config.toml
head_dim = 64
warmup_steps = 200
schedule = "wsd"
MLP neurons of a small language model. Each row is named by its layer, matrix (up: input weights; down: output weights) and neuron, and shows model dimensions 0-191. Each number is 500 + 40 x the weight over its row's rms, rounded and kept within 0 to 999. Numbers have three digits each.
After each neuron's rows, "fires before" lists the tokens most often just after its 100 highest values on Wikipedia text that the model never trained on.

L10.up144:553558516495526501600495559474527443471557520482523521476533458471502493478521514439491531487496502417561447527474505480555524539550496531460448476527528473561520540406503509494541458527478549528388496452440485503537514482496511526522469539520440507487473471489478558485543493501431497484500498515469398419452530498557614550532509507471514523524532486471498474470494496588517553567502535500524503540463515511517473454507464519491501415497450508417533489537546466514503501431463415538500496591514549439561434521524551607579495494440467489505447532498490512520533483438470529516
L10.down144:493558570498478520482498426502555551508467459540489492456532523496476453552514396433466494457520549496495442482527542483435539494517445508626508476522475496529504453462477489530504462483550483500504484455449449441535507484537513439579439481531428532535478562466510441551500465512475471485503473523502596473561479485527518467533492458478500429456502469470502469499568522429540537518515513530531519588572514541508559561536494397548480528446514530522510524539498519528584546472537543530445513556519486518459456418507453497434535482494492571529435506460437498534514530459468438495
fires before: " |", "%"

L5.up466:569567537490466419473480488546535466474600488503471535569493468508489487550453507482482487475551456477593526464521442523492521505470512466540516465523482542553548509456564413432500493525537475464503514518482491479506501540503467436505527536483494482499540526522555528467483498533582488538527496454490452472448597504549487474495532508548490534466475499527404454475543529486364527423490491484516509478567460500487504489505461546405508492558560448499434580489480476401478558493493472528491486453494473502467431590587562527538495486501498535525435511496485476571454532468484505486
L5.down466:505509450478532530433461494453526562501453492501384436559500520515463500545601492490527526532530437478496516600511545475530465458446513549570448520469490551541485442458495511466476431557517473555510497455470517529439530554492501530526470475485486466520530555491474512511434509449521563539513447486427476517471507462532485526547497473407432534512439498538450529509542476477506564525486581526466518518522397503512431488501464581467467472462480478489502506499469523500542561552483500507535510537549494573445469461481507513465490462504515499528505521541493551520481542477498450667
fires before: "d", "-", "li", "st", "s", "ject"

L8.up217:505461498519465552588527458501525484477480541479457496520530465446534537462442514474519509504496567560503486542470481500518467562523490508550602518516434469562488519543508518499553416510513519558500437611529488451461501510540472519465513547433516456429447454476478542490539437536461485449450455418477493432487549467461526470525433514478502522525548461452542515442557468496522490534465444484470395501549451504420434535568576548569486523550590498493527526433510468500483470535492486543583495497474497543519553460539542509530463566474506496483445507504511514536564494480499487486
L8.down217:448515557468498540510467513437552518524479471474499506547483392460492508498519464508483492534467454500480467502542479508518545499573511479528585436493486526551494542502461553451497531501491520505476495519337490556493463564457436471481418547425506474515503480477499447438478496497515446532487473577552517494572548538536533537464594493490463565525458572525521466469512487508483497470546476532435514504517529543520482500542536492497541505480408499493466509515568474500439535537451471579528524488427463504509465489464443508408498556496551616523476558488490538524530437528489459470
fires before: "or", "ed", "ion", " to", "ive", "s"

L12.up156:481533460498488497502513488543550492468549460500509573527546425561456504529480494508502567509505537492534491528452439595505446451526491427530463550448490484459561488475524478543496487517474548466510496544524470440458506493506495465449490490485511484463450495499505529481564443395504455406512498497534473459523487533452491544507534474501567593456491500588451494510532502523546504505503445571507568563577556451501473494551456460522481504544590469539461441536495534413549501523545468501476451461409569550389479532485492523531469467509507575474478573551530491496472485448470484490
L12.down156:485478396538520516532461563529546500499517531489470446441468549528451503488504518472485469489489478481465455466419438454531491482509529503544476479507486471533518531437489521571528477481417515536479547442487577500536469562493434568500455537511452551453581512535471500487541501429469440507568505559478473528500514514551454493481558568447490509462496500457511532423481501597506457464498544482568533480447479502496513456505461580437501583523462560535468564478509439511532523475504499451521487431472509518564592524489499590545500516531528587541479468498476462445486573493525437473
fires before: "ed", "s", "d", ",", "ing", "ated"

L12.up247:385548451491501547433503515503467454473471475584520544518505538544473508454539458500481467509482439513474472415489478504517516507458467477469496475449471557509472480519561513500545440529570531447495429502426510513467510500463444557457521504439445530530502432519550566483503564512430450565536461486583511391501472486528510519514519520534528556554531597440469504527590521595520474524465541517465602528497465479498508446420504439441506581522511503493509500473527513481510496540452482483466488476538551500499524487479587411512493488526528536528480561532483506508492535470505480479
L12.down247:525503499427495495560586514498513479486512491445469492462507545524499415481471442487578527533488491517578451512440494557547573439529546501510421497487505505518441444434546461547538534533525493501492474465560577502507500462538432510520464444500460454556584524519490510470497494494580489564495477533530447502475454442480567484514493489531487462520510475486426582434498469589544525546559468477512455568467551505421523559503513522514496492503455535498540442473494483455435525522558507522491541515492436523537460543471538451520518496545505533525400435450490475565455449503466536435
fires before: "s", "ed", "or", "com", "\n"

L4.up361:572449501490539459525472445427499589474439459500508493547450460515490518454441474524522578477454398494552484548486546469516578627477576524441440493504490469522491439468479515418503475525467587511508465543509545431491531479497512553456501443452501549561500493484435524390443543490470519501431529445513452461550535502511553497526554521468518501498502486530455503498575498467527471500485474526487566481486528492577478545452454458459498484492521499509487462487537470437501469488539506569484478507566531503485476541489518506501487522432571500451558501532573484580540513478500509458
L4.down361:454429469529509492388547499487508539525519464579493405546481492525469515573537515453431552433495501498524437521546531518493472505499567475489527480527504516448482461519485506511510431536441521556484542535466487520469489537555495546508468485536522501565554482507534449506479590429504481452552526475482497520483485476510540540596456483485503470428486528507404520550521485445469500427481499541563482465527420532443497525553438520479511511466518555501516493499429505556454478462484446503534532506541522475456510597537532492447523476419482556463437505477567526434471551517587549514
fires before: "d", "le", "ul", "-", "il", "w"

L11.up228:465522420457490525508493498541473538473521483560478505520506458563547479456529463514489493502492495518456536454460479509529478500540499463451567536467448461460485453499490498549555561461526571411494450520482431485507438531455486491524549469536504492538450536503499499526510469462450448474507511533539428539445445484473509517502466472474515553588475484539550537481590523469569433456454484523503587514488515560560506461554497492497559510503573496528476464534549568432532525565480554454479574550522503543395572482493472476385485518432535548424487537486519490542556507483507479562
L11.down228:442503478485497492541496467434444486546546428510532501514516473532491587455559474434495457487523471492513527500527445486502500515563508409591560474495575517467489555481570506478563430497501464504540497500544593503515460484536494588468462528528481453525508551452428501439538566390537506481615555492485491452481495472466497429482500500468512489476534530485526511481531495552507438516540496476482520515488431446432452526522559554499505566472506539472431490511517572511594491510491534529508484459479420491569447587480529559501476482480482529542452493491460452480477486488508552472
fires before: "s", "ed", "ing", ",", ".", " "

L8.up124:457531489547512510512500490572449525524469512470510515479511432495527454526458556433549434428475455481479492549549488472485501495493520494478535534482471443498493539554480500479563501503507561609504435539510514503469506508451466539468477466486495478478513481497564509515566477483476476582577506434506516455485602466540523462495478526429489433492576550499486513539509451465510432554530456552548463436572457467583467464512460463490491496529468515479543445416516431515550510582515561448464529519531497467462449522423417573482464550471521499486520502504493528474496449581403505478
L8.down124:448498560454532502466464535532499504535471595485564448467539462475477485492465504474491466512475542498541493514558504511463523453523499503417467522470441510590449489456543508540569555471491451476482455549511538550511596443485498452528535525553521492517510520496578490504541533561500491518488429452437499565520502484506473443468527470463591493543481438461452525571373501519422472500473530591422513520487511445519488410474502504481479519465487522527487480445509500564566508548530562463488457460493522520468493510519501589501511578515511482473549482447495493530501469530547534398
fires before: ";", " |", "A", "ia"

L2.up403:489515562513513500523463468449496499481489522517412485449476456524485489441534450536518463465491518512482529581529469568484523529517559580566479461567453501473458449504504510522504474496551607457492463511495549536434454506560497555507474491444540505588472506446427472493454507469558547483455418481456516491470561524462553485436441524395471522465570534532480488501473527565522513508593502507511522535492546487579499493452473516500519500473493563448440494480497423534524459517499505580454494521507458500591452517474516532475453482542505491607590496543564513488492505483502497450
L2.down403:438551561427481519528450489556494507578472536539417499500469488440497478506496527475507493448441503506493523495507511474494495527469517457453467450555506520525449485491548484503462504520552467446468478558473549477460491484490482452506503436603566494455502467571375474532505484445570512544510552518495509468541555497508538450511493449549470527511573488520507440563497529470516503474454523511544502470495456565434537536473452441470521555568571428488506445500604470491511515520586495489478482487491525526477518415458557534500472500558410495525477461572571458563467511508558516469
fires before: "\n", " "

L10.up123:460462486474478473558491474473544552482499464477438479583534509453496479422439519479509520491505507493595456511545504492551430501445424474458504457501454410491484510548518509469529521552548488490408534507516565531483566471439562544486476528477492505474568493565485533506524504408478559469490497562525491480531566565511499447445525472541493480469472488471445460376449516462498453452473458488495450512552518479514530494469501480473513556464536471430569554516464486538489548565482594503518501532561551459509498503511484451459453508551520484583497457495437566447523566474482491467
L10.down123:478435545518530468469459477485568481439465521517574575446506415491475560567491489476427490466557569489476494517456521511462516535475462486469427499485555492494511471478514531523441506504542463565498492592567496478448482515472547397535535522549562508482447504455518454435505479589508468468462465420509464508517542476459469518512528499449489473517528498492479443622575451525523496571530533457496519483438559514529473477507510534552523431458554549471565458498519486477524466481506546465535580529521452487476471519494463519541535569493534499429568500530510516550442444470494487470
fires before: " |", ";", "e", "."

L8.up515:563487518507515475468443486497570467490486544539568477599469498515548484426453526526544473542528484554490551525529410459474496472484527475510422542498535529513507423524518502457505539594510532508459527513477499480460439503554509519523442454554498519471530479517485572452550507521435545435562452519458472472503439529464506412510524519476485492509566542421508487499468475514499532477443452470481446520530458501545428496509545517471461484504518496436545596523481520500445527535481557420533521547480449507428516540552454562496514497433494516529507417562573465546460486568515529571
L8.down515:494462499483479492442495500488444541522532508490519534482475454487522456449528455592405429458549507495488479544521508417467489452480531521518580531480490498538553481426585472592419512473438529572512510554515469505455550469529518468487484484444547497457516504498574451495502470502441477508418500475505501497482518460492626466480519533505542448568501496560542514522509522489517464502477571444519537427535499419501481504514484552525473501530529515531509550487489516460465495575495386484513482513488547496522483541432479583503481492455597476509536488529531552484545573431528560508
fires before: "s", "ve", "o", "ent"

L10.up345:425397518467494471429494469523471496555600494493480482536469482522532462498531512505477454464457520541500438517549530464454489495511493483501500389568416552495517545487532453402512551520527500547551541487465548488508529553522576492507492486513542491534499513486518602456563494516439498493470511533475528479560504506595407481469414534545485544477495503491513453439588471530472546517519405555533452484526522502510420429469499465475509502528482445481576513564441486522482459548506480545445475511486572513514534511487510473468476566507477484475446517467443508477476558522468545504
L10.down345:421509474533490516543491502428485592511575502495551548511519523523571463486478524515462514599411496548513446377457462481513539494445525494559535471469512500503456532469483445544521600552539529561559536574482486517437535550456511556459463460443502517512457442457465447493486481460476425489495546478524497534447518507524506450559536586533455539525528504477483517427446530500512566540555480539451420530457501498560508561549459491557495536471494542545485518514485531485500421514469511534425491526454467547499473441463476484471537521558520483465522488467482479469455455507499486495
fires before: ",", "iv", "ur", "ure", " |", "de"

L11.up226:471452497558550485512550503589557477439563458508434493507449532447498491515514527469491440454473497504557458471474467553546511515489545503552490478462551508536531460525546580531507511494424442532500480518527531528528500527490407506455534519537386478456463530525541448544492442491445524438560547551518488523566488505474436465508494439506469457457509540464474501522505453496541453497495512509597565495488527561519569444514473512547492484516552520486463471429476506475514542456522607523469518472554493559555526445549480491552526398488485461474475521603477553485527494520548445488
L11.down226:501462594506500546446441491430541535506546468514489488508481439472482449521456543444489483444513511497503598459423534510564563548534518502536542510491394498536544573491544527451401485454551496491562463465471442512489444487513530449523512492473482540557468526495527486534541516568529471407461508491521497423595547425493487472480485496423484490489512486503462561458512506519546549453505525528445562446510467503462457479524506431558498538560430568503549467501581525544525445487544514543498440482529574512490499510481503507503510520431513533546501477529472539447490486526492450455
fires before: "al", "ar", "o", "ent", "ot", "s"

L10.up61:527536458509457413500479469515463445482435473472521460520509481488425513507552516546573547475521467499627537524455485528475476527528514480509497451541449542509511495570525464505453492589461488492499503509556474546518554454522479543564539493463467451473443504528512478509406548463529428484572557526583537471491554528521492507557512508536529483574361432462452496495504503502549478387474526472495542488504477508518520486515552462534493475472512531511450460476431556519476469509461516553470484477542542529514522507577449435486571460505481509547523463540540536451520498494499516406
L10.down61:486539606543496529554524524477415512444476529475602480537500532522497481504460450472482512557512497536408563518480562485559587534580487551481476450414480534499546509541565504430445433481453505499543538458476479474532461484541500449520483504500518601530417517448499505445508496531445462502489547569526470469485453563509481418477471482491506520522481473589476495510524552557521528462459461416494489488477424532443464532498517546504476518504505549495441479472549529489553435489468508543522457557524594485508560486472510507482471520494477481501503551461522469482467491481527502408
fires before: "|", "st", "al"

L9.up492:523538421524512500492546578464590498478483535487497545487505487488441479502592514512499525508552504514524518535489478558521456603526510463482459532547508540496502507489475513512490512494466511498510530491515515542533508474526511577544526470501526500491531433489575536440423517375482592468547516521465457452495437469482481475511465461519492448448488455530423422565499525518485439482479508533443485506545535519480570518560518461474542423522425479526522514539443461550591463495462518543491504523554415526413467431485460517483419541467507531424470505565473517478454568497544520495
L9.down492:488461380520495555441500460545409496601446411460531486499485468500465419476463444535462488512507480571580459480484515494499518521493478516478479420467565501494473491540450472534506578503486490540538573489544509506537450365503490514511498504481476618527475478472498497531504496516541508517489552499463490504515462406533532541553477548449465488539526479544523476522491525477634530497506506501556459515517536530481506444534460539500500457491465531457552503482502520555603505486486515532521476505517520513573455519428489473496453522506539504507474524480405499482540518426522477543
fires before: "y", "ic", "r", "ment", "ical"

L11.up551:525537477479465525445514548549564501544554475468443442430476476459455470470435483523446537539479526527538501511433449466471486526528528515520493525532535565445544503480483477488447563500513423507460552431430560503431499488500523600558605529517464499503501490561517518467422461498465507571578514438461460468455492540424454470498491465476511508452466504510473563511452527539524515560489452524475547513499445551516529571493523466527433510528549505503511495532474447435487568459479592520487520453522467510461488466557483455547429453533559509491455545554467525518528499555522500567
L11.down551:534478419492530498500521489507461528527508531528515460496532490510463530538431476576495493566426404461599523505535535565475532527549462547537585547461448526503471482516388486463425503484507484442454516576507467536484468440527504446502491484475515537493473467493523464514444541510513511463523536567488464496480530488482530530428571456512511557533512469545453527476512457455445476449431513524517518568557471573480461480520567503517471416469453524492533567461490511453590479499509588485497429486489464525534528477521486514456512523571494429503459528512482562590544509488432514492
fires before: "ic", "ent", "ant", "y", "ric", "ri"

L12.up561:528449486519571510522520490467480445418466479461509502474505477513470534455544525464487432468551453458549521536544510491531480474500501446548452480499488524493499491522501522484511530504553547571485519504523445399540515441588550401516527540505536486513481489506414591485509478461456501549481564500499444547476545475576530500511495538552509477430511474539500525461488413500550482548577491550467506505480530446524532493445444458491439505512486516510525533562550558424483418474501552563432591464517474551507520512582477536515560515510519581491464439500441473451539437531459531495
L12.down561:479522402486526516499496457534512485474485527480518446490439527503533464471531533490496601555446475566465514449482531498451495466525442492503558522506467439459539453490488455502446503445515535476518553502485485489439471518505478575471471485484517516538541560561455475547482516428512513476472494534427485465529448488489403495499505486436490517585468537490540473547509521549465476502528483542515488485487502525391489507531529529499592504413513525415586504504535396506648555543485463451531439549490585532470554469485511543497486549540484540511528553497486499561490520469533503533
fires before: " |", "s"

L9.up354:523442515560487459518541575507531501519556534492479480530459543496499391470501514567531555535566494531525410536467516496442506536466499511462520485467520482449478505462517567538511547514433552532524558523451524426496481486499535524528552576496515455547501433521485570465568423467534504521431513524432496523513442379520470472459537575469455473474538471524507563537481459464472439483476529443557572500533488526463482529525461546492483478538456537497471496508467490507522480556521469604471533521545426457489465488527499436472510517483546554589467456531527487461539537481517420489
L9.down354:432474482485528507558498478510541477478554558560512511455528538452522419516572535515449499482508553489441438582478459478513483581466515477482489504466513569532555538490450475498457427533495521527475502570545498512538543485511492485567513403466547499508485552493543461522481501484478511568467501489511526461449553507491489530539491379531471511457506459545474473577477433519522476540488511433452618549535469447553505414454477474482535503465541515514559463433510488509460434427491503491533572571513543454506523519505532488496478575397534484442475514522491476442503533489513459504
fires before: " |", "k", "s", ":", "a"

L5.up223:470516551549489429503497503490452507516527482465510511512377513557435450412482516525535495488556530517516467525435465498430442521505571527452578490455512471408467480528520523573502513462488506537486454530512476435510498527458457546522560534488498435596512564558477479449454584488581446506582464548461482520489478468549484529493468518515522493526555436514499472492456473453545451469475522455538559494508421499446474518532480530511510482453506423497526518514520453487484484415486488490511486524473520509493462515613602487509462498482543424503467533436503515508513555473568481478
L5.down223:508482476489521449404446482475538513486509468464557534530455530491512488562462503528482413472508516526473393487430419436455575548473566550546485401546543500475465528586492436564546450474509549473501504541414492577539496515533479504498463482420518507517513480545531484490497541489511529472502510513454532469545469479458512525493560498477473504512512548549573472537494534482541539511462539490484587591516557499497449483531543521462523462422498411483494430530453547584490546495492497572506538529560436477465459502524436509491422525511485496516476491514485445494500469460502547511
fires before: " ", " |", ":", " of", " vote", " 2"

L2.up235:448517506412460502537506517493468487502518548525525463528474505497515549449488433497531491478462547580484487482527492497455537493492505439518456540469489492433470486439534517534546482483458422528549554491518455439472512556453517460521506465432510488475487574427598436514562450525424527495541507508433502441513457536564384530540529535595515526496546517483428428554493482550500515458523502514488475561544480577440554531519509467507542441515454455525514507432519489507557551538496505471517500505470430477572520530561533459481516411466527502520463503458422450481482518449493543547
L2.down235:515493483548457566532506486457448482531480557499520441521494506502513453592468486433552454549518585476467505542526441472495535503416465498545456482484443531524549465461557522576510501436543491573515525525493481420423442549471558487579528517521521460530455508495496440530497522472444522494467478497484525442479466560568493489469489445514568466527542441456531499547507542536449504507478476457477543533471508543452429466498503553529445477557530473496459463554595514523575551409515549522477520522445506516505443491510543515505550480430476434569457542495515524531476471425447492520
fires before: "-", " ", "•", "de", ":", "D"

L5.up568:478515493464482465527474493608479446490495501474475523506575509565477591593496564508527459482557483517483482483485484507533587474551520511451550568483477500536503506451470442497570521611554488517417496464453498514507433468473490513496493524545476526550491463536474623548491482469468512485434499457466609459479471482511444511551429570515536492495550494554573484440498491474461449534460441469489523501549448467485450424529429492459453463534513536477516547580451488482536518478420513542464490517477515529531489576459521514460495484467531493499487510499491451479481536466506470430
L5.down568:515461554411545531508526556536452550418450526474525529466488484534497552520485584431446555473482468489540473515442521487502501438513461551551494498505457496527539509451465514467466407559543544539458450473472497480510578413477535566543514478521461517461484501469608508459508523511499484487438446388494535449501485472484506545488558508513501502432437538513457518451475528520449487441492499515532403502509544559537542516563431486563537512480503466425548519508519483466468484495501556527532491499587540502538476478509466579493523512439502534459521461497523558467508459510538527588
fires before: "-", "|", "o", "ney", "ic"

L12.up257:511553520473527534566491525536543445555471506451456492543540449487524585556552486511504492478532525499470469458518439511508545453493514450576521545560530507498563531470568518476512453492493524511548473458521524489468410448581495543583469466543530486524464567597509520495502525468564408500479533570507503526514568528445510531528518528541520537483538500418453446460477466578490557562469536566433475549409489451509486477483535473494517518557401464521446528490515530419497428483508491494498486495463456500448496542463507529543446585503520460461470480496502504495513445512443463491
L12.down257:535538450464588570591460520538499460462463536520470551444449551494424529489491477489476543497481535476431470485498505503585602517506575497544400494488485511523475503486434509455560519471476525433496493530488568474509483567524486461534494523453522522560552474517533414533488449498496408493490470584545519575476462448527472514448509495454466495482491527519579552505465514569507430500537521446521526459500544512439506486515487519579514513499537451559476523541506461492522545490474458437544465539515433485530505554495468438441473499458494589474501461558474498525466493463519469432
fires before: "ed", "s", "age", "c", "rt"

L13.up560:439521468481481554477508463527597487479487496565530516531491538490532509537538500510557378501515494481569490454417501465481493530501507444516503442520488491489506519474500465525525429545470419503484605488522437487440504528540474481590476543448465488533474546471485541452419498482514566419473397524466454530472551508478477511512495509505551514524542585476473494493529481545536489370469466525477468500473490533538506534499566462527555491532433469525461493404499547430486503566521517535488540469457460536466445448540526524486451450491544512423447495505431547501504527528522500477
L13.down560:441464403535506523438523528487474466459548567514448436567517520487463543501442453512569517483554519521499490529515486472494532504501519589534463459498473546554532498560508491491545480469494509569527509545523541466535552551500500526513497420488490508471457455519527489548516451377533459498447516546458417520431555463459474486542490554461505450472494433560450561451498526509504458447512506512443538506501513526524463510465533586521470481450480507532536525549498495464593496459448514453538476489439492524511580477458593576575525500533406474466499478442451498458525471531525500517
fires before: "ity", "d", "s", "ities", "ist", "ed"

L13.up329:445456463480512529434524519424502505557495480559489462468577467522453473533540490527532539485458574531555520529522532498513556510495542509486627476523565528474453476458534521522468590533485428466509533470527482563542455475544535496469509494597470562487485427422539509517482463451469501503573461470429531407510483521454537488498495553492543453527448516465493479446486499521527463449461473472540472514458523519479505434492554502578488429587457473515500553529499488444499463571504528486506494491485589583491463497479495487553525414519537524458447442526514497506426525479472490532
L13.down329:515526515527453517511586514449447492506543463562411537436529530422480485535592504469522472522524498540479540521440475441480542517501556477442449438571513489480488484503510476528470492514524423480490485557526471510492479504499535536515546459577467560514528413487469564448438484475491493545515439574450501534503494527448513479482517521396473412449462485553551448590522476529482457464406538462526429532464553544513478526530515462483569529503432528441502544516569497581594519501491523538561485574555463546502504474482489480492482447488496520504501475466504474489507503532516490457
fires before: "y", "ic", "e", "th", "k"

L10.up392:463554463486554533527502434477509425482501507427475506551508442482494462461559542502459462524521513474457498488568543482487451452523539477550517495535522527489552464543505451442590571481480517480493522457514499551468468529552506461475504517530531488504501541556548436509578494484502441438538505583494510480597503493532606506441492416500470510483569510475456461459561544445478484509529497448518440496426465540470475515479580455527467551560584460529562602480460509472426524540490489489491547476487562475484449526568500497497506490462555469463435488548489539456501478521438490454
L10.down392:492488419510493509569517508465487463476498473515554487537489530449602519479470482531411533525503479510425508598508510446578538501510466483491588515421499493550536519455547458496470505479571514478483488538450489508485480565445507566493498507523502506479514456550519494528481558482462452508426505513507549455551553479526533419520536519452496546497417539541506486463429538479524489519508506445426434531548543488518478433475473534457533572521532479542543472481529502493500490539400426510449406486508501460488513509430523538489515504412521538538468578570524510558410513538490472475
fires before: "ed", "s", "er"

L2.up336:513550462506504455553470459481565480478508471474619485589520549507553515487458468450518510477516545442512473484520496526466519501426531451543471491567511541562490523493520528402548492427384559501532554534538513417425472533480457528444492498532510601481521490469556543539551493551504581494514520503419501453478432478478447478481482501485502492519528513469585530524461477539485415480548453505474553463497461541412490510491467506457488507522521513484443582524498489520524472468468481609526483539538468484490495512542469429497485530549450538537486531506447447517535463487467472489
L2.down336:492478562501427517473523466501513539456527546483528520531500523426580547484467479475530477538446475515516522539426556511570495448392506393461511465516416531510455455537517537518508465463489502466519496521481498526480505461550488460499471437525526493517488462420541445571521474482542507528447473472503503450517479549499432490554449556515530486542558634476534507516460468484481477534442554526512566504519470524444430505538512536515545516540477578486480457519575456475455492580532550509479547534480484569491469475455461480565409505504447505529491512518534447425491554486518564512
fires before: " |", ")", ":", "–20", "-"

L11.up197:477495500515454501509551524531465492483484526472537464534604514495468516559518500527508521479493499461454452535475509462458495565492461465389506465478443454457514504479464505518496542554550540538470469444461549563422503537486535570555490531464584473582427521449518493502555491581439481528479496523494461467478498525532470506451609513434460494486479445545547523467491470490508478518511465448471496489473515534553464434461501486456594523537484471411532521553415438497482517528503529527559569551491535458592529497475459582507504552443503508464474473528579548465474514469445495470
L11.down197:520483568469454497493568513541421504489441398459531457565533501468465563482472448448470624552513518494495423477439429538433488514432488427516536491490488474528548483474601591495520528459494504547547526496552514452490524544569512513553580476425494478496519523479479473481532503469535453492511525479483475427516538484515545537477543532457461454415495514440539509419487503566516516545472501489499497561514542458547472547538493459508511463472458548566467491529561438501510457530486568503544488520508534494532521457569504524470475456483537561473494528470462433451527483517457504502
fires before: " |", "-", "bu"

L13.up86:568470464534392533522475496518489560518490503508551472553567495408522507520502508498526459483446479549435494568544489531474466457499472512472494544419497458547488493563480468498447523491485494533447547423478518499506471415487507475487458520517467424483517462563532477509418513516523522485549532487536460430523487460520533556490414490429497528507564513529588522439484401508463463457476519504451480449451473518488566489513554472492478508524583533460517517501528529527587527552516519550456477552517594456473508462450473511432549450525510559520447532479557516504480407443493511506
L13.down86:463571438438548448532482533527473484507476474534521481524444525538522454481516526531472567561397445478557544481524547531543483508503499499517504487565576462533479490488499520476451476483543561462535471611507527555476479586487461545544518415505511474495445494462566457542579483469503475460476464484452487467491474511555463502504461525431474518431428527475491484544435525508372504473530550535460563430500534525569506503514520479453503498460487440540524503404515459543554506469453551478491528473486508548490563515535473537567540458439492480466519480538430503522486554531529528503
fires before: " |"

L10.up296:548552441578515539495455488498512506572433532454477525475500489453601499461549484409502530523453478545524504467511472478453508512544506576508499529543479503562549473532601486507454531597465512480449467520487513526542477442534537510538464520436473527507461474508361526469465515476468568590503470562494547477467474561433523538529510518498544518465506491515454488471429506457503500489537554518498530449463464472486484610506526520577515492511577472509396470471487532522501508527474523496490516504549592472500510557526558478470492464446509493433522480485540556462478522459460538478
L10.down296:402494513517469486534509520474483481459502505493496507504532528536485513413456508609485474524527572528474505453471472623526528560522513469488470497473489520469516497503479476538516418544478436522543468468555488422453433507475524461454549536504532538548487443479350520469560448555450533517539516504511578488549457486478439484535465508518415466500509517513441507487509613480514482454497535502520490476489543564546533513472516511537567547476536526563434509512547510489537507468513510549508529471573422519471391479491544528451501492529497493541469437539470513513513489453471445471
fires before: "\n", " "

L8.up417:508509526539494567493538496487489464537518531500510522502525438432521507514570491489506520563462575491525519492424463555474495471555541507495521477576497503456502456459514547521446547546544449438442507506573464525500484485545500580513553530460521553471547520487381530437531522495606487503408493558517517438486544485472475514515396483427468513438528485475444409467497439554474584491513521524544498458440493486451542511511582471531462498485545495512501507481523540527492476537503468516537494501513531544512375551499495439503500471529536462468462490528494552427536451503557541542
L8.down417:539500557470503531510440518435490470531474527510506472478461499501504527509427448551496529501500602475496519496438519521480489533508494500500507532502534458499497500486516513495478579450461514438444488601445501614484490528459495472448557508544522566434564514517466492495521459447551543524407490506524536534535472507477435479528474482499474499542550510480422409498465457539514498432471479565534461465520539457532549495525538517518511482538492536530402459438571503539512517539501498459545501435561522562598427520504545409506499407567510511474570462489507483518473517420525514450
fires before: "\n", " ", " Re", " F"

L10.up277:508573460493511481527469543519400532518584555525472463512476490514534548586490511487451499458512460505479500470509555522513532463475541517543478476497495455506468480524475513421501435457480542476514494480544502480501476483494510511435534463553557493557524457447464529464557499511441527507524557464474495403446550469428536499434390549518562466495480459459500545492495452452614466518472528559506584483535500466473434479483549559478485542489466474459462534456477588568465479544465498494444571533486486512449589527501513536468507462516562555467555505467561491554489496506435549466
L10.down277:465475630399428481504561500489533480458550522437556548547488454530501501568492464538472488515490509480558430463485490482499417535539536481524462426564521514505516436481498463512499486542567474521545498502532500500482491487535479547551490505516496558450538454519520459565493467529501502440490443466521524479505522494578523499493455507453553517442557433475482579513539405534518478530528565494486544535513540468530492487509546517410503476564467470523498519440473463537534505536514511518412520450457477485496574474487543472520537387502470446451509548494459515438471594526501467439
fires before: " |", "–1", ")", "–0", "s", ";"

L11.up354:495422487556528439576496501492453582493498523453462459560513511460519464461506484497561482536458541439539533418500518525523476492496459459513441450470511542472501485590545531478530552528543476518413572514459481515494526512440460468514523482473440460620511512532538522526460542554535484528600510479487504467514527490476486483549456506536424513486540501558532572399510520466581516535519538390542483476516551505491459534507513509474425523463461516442447517497527518558502501458486506515496495474562514401459498459492443563553466494497452460538470474481493505483572502507503509416
L11.down354:509546463498483555541571496448473431465475559523497532476449494502480423555495475495486577453484487529488476520514474475462476509524512515447427474487557480523573493436455501572487477426500470543586436534469485486500490493548543513504548481483524610501425463477513526484494500473415508502438472483557541467501492470504416495494481503505539495516541529523415433508467416545407496508557488580459569469512509489519464513567498544548560463524469502505494475464494517518586499487510527436505529562507497569455561530508459444515514543556456543465520522450490451497509452526601505574
fires before: " |", "|"